Weights of a small GPT-style language model, trained from scratch on English Wikipedia: 236M tokens.
MLP neurons of a small language model. Each row is named by its layer, matrix (gate and up: input weights; down: output weights) and neuron, and shows model dimensions 32-127. Each number is 200 + 40 x the weight over its row's rms, rounded and kept within 0 to 999. A neuron's up and down rows have the sign that makes its largest values positive.
After each neuron's rows, "fires on" lists the tokens most often at its 100 highest values on Wikipedia text that the model never trained on.

L6.gate225,210,223,208,147,202,245,185,228,188,184,194,182,183,209,159,214,191,192,233,251,219,195,139,223,205,197,236,162,198,254,256,245,216,190,215,202,302,211,203,222,235,176,182,189,174,226,166,188,186,202,189,153,247,290,164,198,192,173,206,160,252,175,230,246,209,191,211,142,67,152,194,212,201,261,166,147,254,173,159,185,175,104,124,209,207,154,257,219,161,232,255,180,203,216,240,212
L6.up225,225,294,126,241,156,220,160,238,106,182,130,212,236,205,191,171,225,250,239,184,256,228,180,192,228,175,191,163,167,218,222,190,148,224,208,258,178,185,171,214,281,177,234,225,229,174,196,153,197,164,212,205,175,227,262,106,159,194,170,182,192,160,236,187,243,190,132,165,194,243,279,194,184,255,159,231,288,184,234,248,224,126,180,201,204,132,198,122,175,237,254,140,237,223,232,179
L6.down225,180,179,232,150,235,199,203,222,269,196,128,182,84,194,180,217,209,168,221,184,169,135,179,268,233,173,154,129,195,234,212,201,205,202,222,181,218,112,223,212,266,164,168,126,200,203,221,191,195,230,231,181,212,177,144,192,250,192,160,202,173,143,224,248,225,217,249,231,168,161,157,234,233,235,251,199,256,292,262,168,217,165,144,266,172,207,216,206,195,209,218,185,131,255,216,214
fires on: " high", " top", " low", " Female", " human"

L12.gate98,202,232,121,177,158,177,185,281,164,164,172,302,175,207,213,199,260,179,320,174,173,173,208,294,208,213,142,176,194,203,242,184,259,254,165,173,232,131,199,298,181,242,229,237,194,231,201,202,205,179,245,170,179,179,195,227,241,168,212,157,254,195,177,178,195,163,213,241,230,161,192,234,206,155,170,139,221,187,285,279,136,207,210,188,187,168,222,176,255,177,230,193,253,208,254,178
L12.up98,146,268,248,163,258,212,159,238,205,192,203,208,212,230,217,187,170,214,277,152,147,166,233,262,193,192,144,188,154,158,188,212,163,189,185,198,180,159,184,260,227,218,188,182,140,231,249,241,239,188,276,166,132,151,224,186,201,216,215,196,298,268,256,212,217,154,218,247,180,171,252,184,177,225,236,211,176,192,299,272,202,188,188,249,169,228,214,199,185,163,217,268,295,177,238,257
L12.down98,230,235,227,200,259,224,215,150,222,168,225,171,224,257,260,288,254,256,297,175,216,146,158,214,363,247,206,158,184,165,182,208,193,163,264,212,267,165,150,206,183,231,204,159,266,194,156,220,206,181,186,263,193,211,257,205,221,206,264,193,228,137,158,259,212,221,117,212,244,198,175,189,236,199,157,162,211,209,261,99,166,223,205,163,134,173,216,136,222,249,214,220,218,147,222,205
fires on: " was", " been", " as", " being", " is"

L13.gate201,178,187,205,199,263,228,188,231,186,213,209,205,261,229,232,174,139,227,215,221,243,287,104,220,207,100,182,181,184,164,132,192,227,197,161,218,200,119,145,194,223,160,145,261,178,167,173,224,200,175,230,227,238,200,234,183,238,219,156,185,133,203,160,161,184,134,234,200,255,296,197,229,121,205,198,211,242,168,153,251,124,215,182,195,208,222,157,214,198,222,217,214,241,262,264,284
L13.up201,243,242,186,207,209,166,233,192,181,175,264,210,243,225,157,220,130,205,207,163,214,262,91,192,227,150,112,196,213,172,96,172,184,203,230,226,200,201,188,217,182,147,165,214,164,167,212,267,186,161,200,185,245,248,238,150,245,174,233,219,189,212,184,206,228,148,192,147,283,313,150,252,218,205,188,168,231,196,246,170,173,233,169,212,201,243,260,170,194,236,196,161,201,186,244,267
L13.down201,123,270,186,243,214,181,214,245,166,188,101,125,209,179,184,128,166,206,170,213,168,162,226,203,192,107,127,244,204,157,205,227,170,183,208,230,218,185,234,163,231,165,209,208,196,191,226,154,210,141,220,155,149,262,197,189,167,232,186,177,120,199,186,198,215,188,251,200,235,229,206,188,204,218,205,206,269,233,156,203,210,124,226,240,261,158,137,149,230,210,252,129,172,189,174,157
fires on: ".", " |", ":", "|", " -"

L11.gate134,224,156,270,204,178,233,191,218,214,232,186,137,232,187,242,112,209,190,253,177,206,155,169,156,214,231,177,219,216,245,210,156,252,193,200,179,221,133,202,238,184,171,199,141,188,201,241,211,161,170,197,246,205,308,182,254,150,203,191,239,306,220,184,211,193,271,253,210,232,257,235,241,118,197,173,112,228,169,236,158,147,224,200,199,261,312,220,217,235,233,222,202,211,215,227,170
L11.up134,196,208,137,214,231,194,208,212,212,211,249,271,290,329,235,113,163,281,215,211,214,172,258,141,224,208,201,192,220,221,189,136,247,222,237,235,159,251,205,193,245,174,182,146,88,271,246,235,223,198,182,245,181,205,190,203,212,181,204,157,261,164,173,236,247,205,247,191,218,244,260,255,192,158,170,165,202,192,247,214,206,242,143,157,285,279,190,205,192,204,208,206,216,119,173,213
L11.down134,149,117,186,183,221,219,219,177,187,184,169,259,118,147,228,216,225,146,223,118,140,195,223,237,200,175,216,225,228,215,205,182,220,189,208,150,199,255,185,171,117,137,246,235,280,165,157,226,204,274,139,166,153,201,185,188,171,180,229,261,147,155,226,226,152,179,226,214,171,138,150,204,157,222,169,166,261,186,256,210,179,186,137,249,192,234,141,238,235,154,165,190,212,207,222,163
fires on: ",", " en", " →", ":", " as", " where"

L8.gate8,217,189,277,217,242,305,137,228,257,151,236,183,210,179,296,126,179,234,151,250,269,229,144,188,262,186,214,198,244,163,187,135,147,237,168,142,211,233,214,173,194,188,279,182,237,208,213,202,154,222,171,198,280,253,173,198,168,159,206,168,203,154,240,143,249,193,211,159,196,156,202,141,250,136,235,227,214,277,204,172,195,207,176,204,231,206,179,246,228,229,231,217,171,149,164,255
L8.up8,252,225,148,187,163,177,139,246,203,168,180,246,179,274,159,199,139,120,245,198,207,165,197,170,294,225,224,173,219,170,192,312,211,214,143,150,178,204,157,167,180,193,209,116,191,193,209,175,209,135,113,209,139,192,219,165,202,219,192,126,157,275,270,221,133,193,209,162,186,161,266,232,165,169,173,200,157,192,196,214,157,216,139,188,168,152,227,143,170,185,249,228,238,146,196,179
L8.down8,228,190,165,267,127,148,245,272,224,206,173,273,150,189,235,125,240,133,254,131,214,175,248,192,149,204,188,144,223,203,206,209,220,159,260,215,230,177,130,201,168,247,255,221,145,263,275,177,221,232,218,228,224,197,153,194,272,177,245,202,219,154,171,143,166,176,237,219,196,204,189,148,201,213,236,142,153,136,145,148,232,186,135,216,219,161,258,237,194,212,251,187,200,229,188,161
fires on: " K", " B", " H", " J", " P"

L5.gate212,139,140,282,216,226,218,249,228,153,255,211,165,174,203,265,176,195,276,225,133,198,179,119,236,142,184,207,253,238,204,242,186,181,191,147,184,197,175,132,221,177,166,189,264,151,161,127,185,195,211,172,109,251,174,145,149,187,246,99,192,168,158,156,210,182,257,152,135,203,281,163,227,198,212,193,157,212,218,230,220,243,174,191,212,216,196,213,232,211,287,233,206,199,180,96,259
L5.up212,188,149,254,186,199,140,243,162,155,226,219,200,191,150,236,192,127,265,229,175,175,221,219,286,149,185,277,173,154,229,195,221,176,195,208,208,197,232,218,137,249,188,273,209,142,152,165,225,193,202,214,166,227,256,228,258,172,206,155,228,207,221,180,189,170,168,127,158,197,140,183,158,218,116,150,199,243,203,225,203,248,192,205,184,180,266,217,212,256,221,202,162,209,121,146,221
L5.down212,155,142,239,95,157,147,182,147,143,236,197,148,204,161,221,215,164,239,217,196,156,211,210,223,100,263,278,298,176,209,240,226,201,194,147,245,224,232,144,213,165,206,227,214,238,178,198,225,199,147,184,159,217,180,185,249,207,143,217,126,204,250,248,124,167,154,197,168,189,190,117,198,204,268,231,132,194,173,158,178,228,231,142,219,201,222,238,189,227,245,170,285,255,209,158,213
fires on: " F", " f", "-f"

L11.gate368,282,212,254,277,141,195,252,148,138,234,206,153,218,163,210,211,198,170,217,234,150,281,190,161,181,174,183,196,236,278,282,274,223,170,184,167,229,192,178,90,180,249,193,152,167,235,186,181,206,230,129,260,170,213,155,226,238,126,148,232,189,178,209,242,234,200,246,201,181,208,169,179,226,184,215,157,158,217,148,252,197,145,232,212,199,228,222,171,234,207,209,144,173,183,146,269
L11.up368,122,247,221,255,187,145,260,167,181,203,181,142,211,189,204,222,201,203,120,274,234,204,182,197,230,162,100,153,259,278,296,168,192,236,195,157,241,149,187,217,182,215,160,224,133,242,179,214,197,227,190,105,172,209,110,215,205,143,174,215,184,214,212,235,211,168,200,216,242,192,156,190,167,167,168,159,235,243,143,284,204,203,151,168,185,190,218,180,244,191,205,229,104,164,216,245
L11.down368,201,224,107,161,172,208,232,199,166,119,221,170,214,161,230,260,126,196,202,152,205,161,205,248,201,192,207,168,258,181,252,205,158,191,158,160,186,180,217,161,186,173,180,224,232,199,125,173,234,173,225,218,198,207,215,216,234,216,229,103,211,247,157,223,228,181,256,201,255,126,212,219,189,221,180,224,213,170,242,196,173,158,224,223,209,233,162,158,220,155,154,208,218,128,278,160
fires on: " G", " F", " U", " "

L2.gate245,220,208,251,250,219,260,213,193,134,237,235,167,207,201,89,162,252,199,170,211,155,229,277,211,232,211,210,228,226,196,89,183,194,264,226,176,188,144,185,245,140,214,242,187,186,82,173,175,156,219,171,210,245,194,156,134,161,176,198,183,266,260,229,157,193,225,154,189,173,199,196,131,203,238,234,199,144,230,156,182,161,241,150,120,184,187,249,193,182,185,214,153,183,194,266,177
L2.up245,263,185,244,166,185,191,258,195,274,181,226,155,153,175,301,192,148,232,179,219,140,174,197,112,189,175,192,170,205,249,211,164,199,257,189,206,127,204,196,157,295,237,136,209,155,205,131,242,177,171,207,228,177,198,244,229,233,167,221,222,179,221,143,165,193,152,198,110,187,185,172,243,227,206,172,176,202,235,194,235,148,241,216,152,150,189,216,200,223,265,205,191,196,179,147,237
L2.down245,258,295,193,262,229,120,171,143,266,189,185,206,161,212,120,244,200,214,225,216,128,186,179,207,172,205,133,211,207,285,206,162,232,223,178,220,197,58,189,290,188,196,176,272,237,232,165,202,232,171,223,188,180,205,174,116,281,195,107,182,261,150,164,175,233,201,200,195,183,240,218,215,178,203,168,106,153,281,143,154,142,229,100,246,223,175,234,165,217,218,141,233,193,252,245,236
fires on: " Ne", " Gh", " Ha", " Te", " Fre", " Bre"

L7.gate265,155,190,127,241,233,271,227,241,237,259,160,180,208,200,213,167,154,151,262,218,163,232,245,297,261,193,178,184,176,274,253,165,269,255,200,125,287,175,191,196,137,213,186,263,223,205,202,204,209,262,185,236,116,188,173,253,234,218,177,152,173,250,205,214,230,139,204,200,183,235,241,182,222,247,235,158,198,182,237,142,150,173,184,189,147,227,188,228,205,238,128,161,267,161,205,204
L7.up265,192,231,197,202,189,215,231,282,182,204,295,247,165,269,236,181,103,256,205,216,144,176,210,204,209,228,197,222,245,218,197,234,246,258,255,138,215,279,197,195,222,176,192,229,210,190,150,222,164,211,180,251,164,153,153,202,170,247,207,172,201,145,259,250,244,191,212,227,206,215,215,203,174,241,226,171,175,226,168,206,195,165,181,196,180,244,166,186,122,202,246,246,307,168,279,281
L7.down265,209,178,267,262,180,200,125,158,291,169,150,210,178,178,246,192,211,201,157,149,170,251,209,122,285,227,215,260,157,187,149,213,210,202,236,179,178,276,294,150,168,184,191,126,226,188,200,215,215,267,186,227,126,212,165,188,205,170,228,180,230,204,209,208,174,249,200,201,211,216,182,196,204,218,170,142,208,175,258,207,216,181,206,132,193,189,116,142,265,204,160,143,150,236,168,128
fires on: " as", ")", "as"

L6.gate368,213,177,213,174,179,175,263,172,182,233,212,225,150,225,164,199,192,172,215,166,153,167,182,251,188,192,214,168,195,229,231,151,207,195,89,209,223,199,201,281,222,221,246,183,189,258,207,190,210,210,160,173,165,175,180,111,182,145,203,171,282,271,184,188,195,234,244,184,198,139,179,139,224,177,144,188,141,168,194,237,240,165,232,168,169,181,251,84,231,208,162,217,152,248,168,242
L6.up368,238,168,191,157,165,180,240,142,163,183,163,201,200,232,161,198,202,187,223,204,166,204,165,286,194,232,177,182,193,207,244,124,203,168,59,165,138,202,214,271,193,229,234,183,149,274,223,265,199,242,160,175,133,217,150,143,215,148,123,227,264,230,147,176,165,184,206,228,124,110,202,229,220,161,172,147,164,213,206,246,195,168,219,155,154,234,277,172,212,230,202,201,180,277,168,243
L6.down368,204,135,181,198,261,221,130,269,217,227,242,221,172,224,173,199,230,162,164,206,224,250,210,257,206,224,258,207,205,152,166,226,224,231,240,135,208,178,173,218,154,186,194,264,199,185,205,273,182,163,198,98,211,207,263,179,256,126,208,189,168,124,152,185,133,273,179,243,199,189,183,249,203,175,80,207,154,225,164,249,238,204,176,177,177,244,107,197,268,224,191,198,167,195,172,167
fires on: " G", " F", " D", " M"

L12.gate61,216,186,149,222,180,261,119,175,205,167,233,199,207,175,178,170,136,211,258,185,219,193,163,245,132,161,157,208,182,202,171,190,239,217,265,251,138,193,193,225,161,137,228,192,181,207,244,247,200,178,261,258,235,164,196,236,217,167,189,181,158,219,121,153,162,261,218,194,203,285,227,193,176,229,214,180,124,175,256,274,155,172,208,209,235,203,237,212,255,273,259,161,253,199,267,217
L12.up61,249,172,92,214,205,226,218,215,180,225,229,233,176,166,169,148,156,164,214,148,215,220,156,243,161,147,187,218,228,205,168,190,330,185,233,282,211,104,184,145,252,145,200,243,253,217,161,232,241,118,226,167,161,204,203,180,146,145,183,259,177,250,195,184,222,204,212,219,168,319,195,184,189,210,175,205,223,202,263,251,201,233,154,214,238,152,221,167,209,310,150,227,226,217,208,221
L12.down61,213,147,175,225,203,185,156,148,208,178,201,172,147,148,212,198,239,257,160,156,151,232,226,225,187,147,194,232,163,166,180,187,145,270,223,235,207,215,170,179,200,182,173,213,202,190,207,232,123,134,256,197,127,237,184,199,237,148,171,173,177,228,261,141,191,198,183,230,231,327,152,208,216,198,137,235,218,171,243,213,199,170,211,242,178,156,207,196,177,217,199,191,197,174,189,208
fires on: " |", "===", ":", " -", "\n", "|"

L11.gate287,188,226,165,152,221,259,170,229,156,172,168,152,203,128,187,97,146,189,247,252,183,209,173,161,267,174,128,215,163,202,217,211,205,234,237,231,218,239,185,198,245,282,242,242,196,250,162,211,197,136,200,221,285,202,173,155,134,183,213,151,204,177,270,149,155,120,193,189,245,168,217,167,172,206,226,137,209,159,270,174,173,151,131,260,255,252,187,241,215,161,202,209,220,216,192,180
L11.up287,215,223,173,311,206,139,185,271,212,179,170,253,234,98,204,243,204,172,222,168,210,184,203,149,227,166,212,137,237,254,247,287,240,216,197,238,213,152,200,163,226,242,197,237,168,246,136,197,212,224,193,142,209,219,259,193,161,232,160,284,193,207,192,246,181,117,233,120,119,218,215,201,160,181,216,151,147,194,270,276,215,159,145,235,237,226,197,247,224,216,171,174,152,156,245,157
L11.down287,222,200,227,191,207,197,221,233,239,160,178,210,221,177,208,221,290,275,171,234,239,199,273,197,167,191,162,156,246,192,206,243,259,207,245,231,204,195,147,211,268,173,127,191,215,267,203,153,209,198,121,211,177,146,201,270,267,143,101,274,213,196,231,272,222,165,239,253,226,158,172,205,207,178,229,144,186,270,156,232,217,152,185,258,235,237,209,169,198,236,206,139,261,128,250,192
fires on: " high", " non", " low", " anti", " semi"

L7.gate171,202,289,242,169,260,182,204,181,247,209,170,134,155,143,133,211,167,203,200,243,220,173,221,255,206,206,171,213,230,210,188,186,251,168,170,206,239,257,184,262,228,224,155,157,257,149,256,160,187,218,237,165,137,227,204,203,188,185,213,246,183,230,189,172,236,206,198,255,130,163,230,231,157,173,185,231,134,189,275,168,171,191,167,200,205,118,219,133,176,248,235,190,175,205,190,197
L7.up171,161,268,116,239,186,211,224,118,179,165,215,208,171,166,155,145,232,260,161,151,175,151,220,183,165,204,192,197,232,250,216,124,166,160,208,227,187,172,224,212,147,215,206,264,135,190,246,128,204,209,243,157,197,156,244,202,194,235,200,215,244,203,204,280,237,205,190,221,195,168,117,186,225,204,269,198,231,227,50,234,272,204,197,171,196,190,219,186,198,298,175,219,199,174,159,286
L7.down171,170,205,249,159,176,182,215,226,197,203,165,289,152,246,157,213,232,204,163,252,164,205,197,130,184,243,291,154,138,229,238,223,254,217,188,193,158,166,186,178,151,206,208,212,295,194,125,226,220,188,174,183,257,134,211,199,200,240,174,189,278,173,255,184,189,176,145,157,145,109,194,181,165,153,219,207,185,266,180,192,186,149,239,154,222,229,215,159,162,201,232,159,322,260,195,221
fires on: " N", " to", " S", " for", "7", " "

L7.gate241,141,182,230,277,151,220,240,243,202,169,222,162,171,234,149,201,236,213,206,225,212,193,163,258,225,185,136,194,223,223,189,256,175,185,159,174,146,201,214,178,187,174,210,216,184,267,160,186,252,200,223,184,154,195,219,183,251,137,266,217,171,231,161,162,223,147,144,208,178,143,169,141,100,126,201,158,176,301,216,154,203,145,237,127,127,144,176,193,161,194,209,162,179,213,196,190
L7.up241,195,266,282,247,137,196,252,251,185,107,161,224,200,193,234,176,193,203,252,226,211,223,212,246,217,184,169,202,200,169,255,155,209,218,163,238,177,201,157,145,256,195,219,149,201,261,244,268,262,273,241,177,122,216,202,201,188,208,203,251,184,281,156,247,278,194,185,239,173,143,167,245,159,146,151,231,193,200,236,145,244,156,232,145,124,223,170,212,199,214,241,166,243,195,182,166
L7.down241,185,263,222,257,235,181,119,227,186,208,237,174,216,219,209,148,188,170,203,255,264,230,198,210,261,254,228,215,209,144,206,183,227,212,230,149,217,162,157,181,162,253,128,176,170,203,167,183,211,221,241,161,168,190,180,187,252,204,269,193,236,185,197,210,275,233,179,205,173,227,175,204,165,197,226,179,139,128,209,233,153,226,157,147,205,127,197,202,222,255,203,201,168,212,193,184
fires on: " D", " B"

L6.gate362,196,182,159,101,257,162,184,174,162,267,150,144,226,245,172,163,194,205,224,207,204,161,164,246,216,149,258,156,231,168,217,191,160,285,170,152,280,192,121,175,232,139,186,210,197,202,154,228,221,192,177,251,244,199,181,203,178,248,207,159,225,170,112,213,272,256,202,191,244,144,185,195,252,199,217,161,222,169,199,193,216,157,192,288,202,144,197,171,203,189,201,204,231,134,177,205
L6.up362,232,182,192,163,237,200,260,177,176,287,252,210,269,222,194,232,196,142,270,202,192,203,181,251,242,184,264,245,220,193,209,209,103,238,222,153,219,220,252,211,215,225,198,211,161,256,162,290,219,233,127,220,209,154,247,188,178,242,180,198,137,184,166,257,211,206,208,193,209,114,202,137,275,119,235,203,258,199,223,206,126,131,241,250,147,207,269,165,129,224,238,243,209,124,157,259
L6.down362,231,179,223,162,194,177,226,174,209,146,276,147,191,154,222,132,197,156,173,161,244,273,192,143,172,188,186,204,142,159,162,170,219,204,223,249,159,177,168,235,254,304,275,176,240,193,187,222,214,166,218,181,147,218,210,188,182,183,189,141,203,119,151,186,212,268,171,243,232,217,158,192,257,159,216,216,208,183,277,144,167,293,218,177,215,199,190,152,158,161,173,244,170,178,159,224
fires on: " s", " c"

L8.gate18,216,191,137,133,236,138,215,290,100,233,223,213,192,73,237,166,203,220,224,195,196,196,179,241,190,131,269,264,245,253,182,202,238,203,171,216,200,174,221,221,238,136,191,235,193,218,150,187,266,201,233,186,238,210,278,120,176,208,155,204,231,136,213,195,207,172,193,263,139,165,179,225,178,193,233,185,249,284,232,265,239,190,207,191,193,167,192,226,118,234,185,208,176,164,252,230
L8.up18,216,154,214,193,133,197,221,106,211,159,155,165,262,213,255,197,255,158,151,169,207,220,182,181,143,226,220,267,141,203,197,244,197,180,187,195,237,227,168,225,268,182,203,188,230,112,243,202,175,178,182,200,231,163,174,157,262,242,257,230,219,154,124,217,142,229,239,208,216,119,182,203,195,130,226,243,236,202,191,207,221,211,218,175,185,161,212,204,258,175,251,155,117,210,229,133
L8.down18,194,150,262,149,175,213,228,169,128,218,197,163,175,193,183,243,149,208,254,171,207,172,158,204,151,220,275,196,207,147,147,197,185,206,208,203,193,183,242,252,195,211,203,207,236,75,212,232,233,272,200,131,171,230,233,214,176,125,236,148,173,147,179,178,190,221,195,240,152,214,208,184,277,206,206,233,239,214,173,180,174,171,198,150,182,177,223,244,193,188,144,244,285,235,217,280
fires on: " F", " N", "F"

L5.gate15,207,155,249,235,264,204,248,191,132,224,203,152,163,244,168,210,205,258,227,183,143,152,154,246,172,222,219,151,206,228,208,178,128,168,197,137,123,192,210,204,277,245,189,166,243,174,151,272,209,167,181,284,256,212,138,234,190,185,184,176,228,136,151,191,159,202,201,195,108,221,221,203,203,222,234,172,196,253,136,233,90,220,215,175,140,164,191,196,68,241,186,201,201,153,189,183
L5.up15,189,242,233,166,262,208,255,231,189,241,159,218,235,195,159,192,188,285,262,238,181,250,199,135,241,185,182,222,224,167,223,259,97,193,208,138,210,89,201,203,263,213,179,181,124,172,234,260,182,259,115,180,223,204,225,179,189,213,172,253,201,140,205,255,212,246,216,222,201,242,249,183,264,180,131,167,252,213,200,192,228,220,231,214,181,138,191,167,174,239,141,134,204,161,189,266
L5.down15,137,212,222,111,209,208,127,280,292,205,211,274,206,168,157,229,191,187,143,222,166,235,218,189,194,202,218,219,199,246,226,191,141,177,128,211,174,154,206,148,225,170,285,149,248,246,226,194,158,165,173,192,259,192,194,236,153,302,213,228,230,228,165,191,192,165,243,144,301,231,227,150,200,219,185,189,218,222,213,178,207,214,263,189,245,175,184,132,211,170,165,215,250,174,213,227
fires on: " C", " c"

L9.gate380,286,270,190,172,272,169,94,208,166,205,177,236,263,211,191,181,170,222,251,236,167,192,222,215,164,158,248,187,214,254,320,248,226,236,222,287,254,262,192,136,198,246,279,215,188,211,149,140,120,203,218,199,241,167,188,216,196,152,201,161,216,168,116,252,184,193,159,225,206,170,181,205,142,182,184,193,168,189,223,221,210,255,162,156,182,178,210,202,274,175,199,256,150,188,182,255
L9.up380,201,159,256,138,197,189,227,230,171,264,221,192,211,177,218,229,258,271,173,244,256,303,222,170,179,195,210,229,218,196,241,228,180,203,149,191,198,245,190,242,197,159,156,220,158,159,176,190,185,220,153,123,188,195,154,284,235,164,249,197,191,181,173,119,229,247,170,177,211,251,188,210,191,127,202,262,183,236,209,285,193,177,195,273,142,129,167,177,286,163,196,214,233,188,182,273
L9.down380,246,142,163,242,185,180,219,190,178,189,236,194,217,187,212,215,128,213,203,208,193,233,170,141,243,265,297,192,226,134,164,145,200,127,132,167,194,281,250,238,166,206,220,144,196,168,76,160,183,222,251,108,225,205,234,208,222,233,223,185,202,226,137,106,197,189,149,233,221,209,171,184,191,220,165,203,216,287,279,228,235,244,139,189,201,263,204,188,189,211,196,151,157,187,221,150
fires on: " ", " e", " f", " F", " was", " E"

L12.gate274,240,245,270,171,238,197,216,129,134,250,201,212,233,228,213,221,200,269,215,218,215,197,181,203,244,229,167,211,173,225,161,178,259,295,276,222,164,207,206,246,198,179,176,221,192,205,240,239,197,146,193,154,227,219,187,281,204,223,256,204,197,208,197,178,273,227,141,165,185,192,154,206,171,150,154,218,205,253,185,244,185,168,217,220,253,126,179,203,203,183,170,121,207,165,213,201
L12.up274,204,226,198,250,205,260,266,234,258,227,121,230,132,195,186,170,223,180,160,176,182,176,217,199,166,199,151,253,214,266,217,142,232,162,129,250,169,211,173,140,175,230,172,263,207,142,113,203,204,109,174,153,199,195,227,253,195,175,235,262,251,224,233,284,221,227,284,220,199,171,238,262,181,213,182,269,176,205,232,160,261,169,208,285,185,178,260,116,211,217,208,233,208,160,241,255
L12.down274,285,198,108,185,252,138,161,196,195,194,207,232,133,204,171,185,188,239,254,186,268,242,139,215,214,191,171,155,113,203,258,226,173,247,148,221,220,227,178,166,150,172,211,167,205,252,242,229,193,179,240,193,247,184,219,229,224,206,157,276,220,138,146,117,189,175,166,177,202,207,190,192,216,167,227,188,242,168,160,169,263,234,204,167,184,228,178,148,173,185,211,174,251,153,265,130
fires on: " to", " N", " and", " or", " takes", " take"

L7.gate85,222,264,190,155,217,109,200,194,247,244,226,230,185,145,206,88,203,173,204,201,227,176,152,235,251,161,161,127,269,183,161,202,182,210,180,214,206,221,229,174,247,192,223,208,137,249,210,205,163,212,169,196,212,205,233,215,203,232,160,171,200,224,241,236,262,169,187,184,230,144,183,233,187,195,235,221,176,153,242,210,229,125,126,202,192,209,142,218,181,230,191,152,192,106,226,213
L7.up85,198,194,160,153,244,180,238,240,242,246,181,183,256,166,135,238,146,187,219,165,192,141,124,305,238,166,222,175,194,195,224,212,207,205,122,152,157,210,189,144,188,162,220,221,209,204,185,187,145,222,232,182,231,181,190,152,208,188,196,192,238,233,207,265,178,299,204,189,143,132,215,141,168,137,199,270,229,248,171,228,221,170,126,152,161,157,180,178,204,99,249,193,175,205,176,197
L7.down85,187,189,197,162,201,200,173,174,226,193,229,184,218,239,184,208,186,243,189,216,230,236,199,267,156,266,119,154,163,145,261,322,219,183,133,248,194,155,125,183,184,155,214,212,207,189,221,171,201,237,246,258,158,174,243,168,251,158,172,170,230,189,156,182,217,251,185,221,226,110,231,140,203,162,224,266,299,217,253,240,86,208,219,124,203,133,239,192,186,164,220,144,232,264,215,220
fires on: " P", " S", " p", " H", " R"

L5.gate242,293,175,221,229,155,226,213,192,207,173,233,196,177,275,211,231,205,259,190,234,199,221,277,171,237,188,169,213,219,145,209,171,207,209,121,242,271,195,278,174,194,177,220,191,202,206,234,261,192,203,219,222,230,192,161,247,187,162,174,246,139,204,220,231,154,168,230,174,175,227,248,269,232,210,252,163,197,222,212,240,97,155,102,239,285,193,199,285,223,294,165,186,269,205,250,200
L5.up242,189,230,231,256,218,244,193,279,179,280,227,204,193,235,249,186,147,234,231,193,154,219,200,164,242,297,163,202,297,222,231,146,221,248,247,141,203,220,96,195,190,163,201,131,212,127,219,183,206,241,207,199,199,243,259,214,200,168,213,175,158,211,175,236,205,156,160,214,234,234,166,299,225,208,179,164,221,138,192,257,200,213,174,244,198,155,148,201,171,181,162,150,256,238,239,206
L5.down242,178,217,202,169,202,244,113,201,257,180,223,240,208,233,223,169,143,194,218,180,199,182,204,234,213,142,214,247,207,160,177,218,169,203,161,173,236,171,298,205,210,226,152,189,185,230,185,240,231,209,222,297,219,162,132,191,249,185,201,186,248,223,203,222,179,188,205,230,143,231,250,200,183,213,250,148,261,249,239,263,248,187,175,146,221,248,179,135,164,233,156,231,221,241,138,118
fires on: ",", ")", "),", "\",", ";"

L11.gate278,203,199,225,176,165,128,119,141,249,179,259,168,149,162,209,210,170,270,180,229,189,166,231,260,231,212,152,191,231,154,276,251,186,231,221,147,127,164,243,144,212,190,235,166,171,186,209,242,127,222,193,238,181,209,207,193,185,226,173,205,154,203,211,218,231,215,144,220,178,81,153,168,227,123,198,201,205,228,148,221,197,207,224,131,217,153,222,188,197,170,205,127,152,157,188,210
L11.up278,195,193,289,144,208,169,145,275,173,223,187,224,174,230,171,151,191,234,215,288,243,82,235,277,291,174,170,215,235,217,154,234,214,202,141,235,208,195,183,209,148,144,185,192,245,199,147,239,172,115,185,231,178,253,219,224,187,279,93,90,249,199,175,224,195,238,179,245,232,186,129,171,168,214,187,240,186,137,254,116,190,218,158,187,171,202,197,202,213,176,229,167,249,169,184,187
L11.down278,257,227,230,229,170,152,220,232,260,234,240,208,243,244,301,225,204,253,222,162,236,239,205,194,188,239,137,150,171,171,189,224,240,275,186,204,139,168,137,133,208,167,182,184,230,199,244,209,108,202,186,178,189,183,201,161,206,170,194,215,193,208,222,189,200,204,139,171,180,134,204,157,176,187,147,187,268,216,253,254,234,212,225,159,239,202,164,207,224,161,233,169,176,205,165,177
fires on: " K", " H", " S", " L"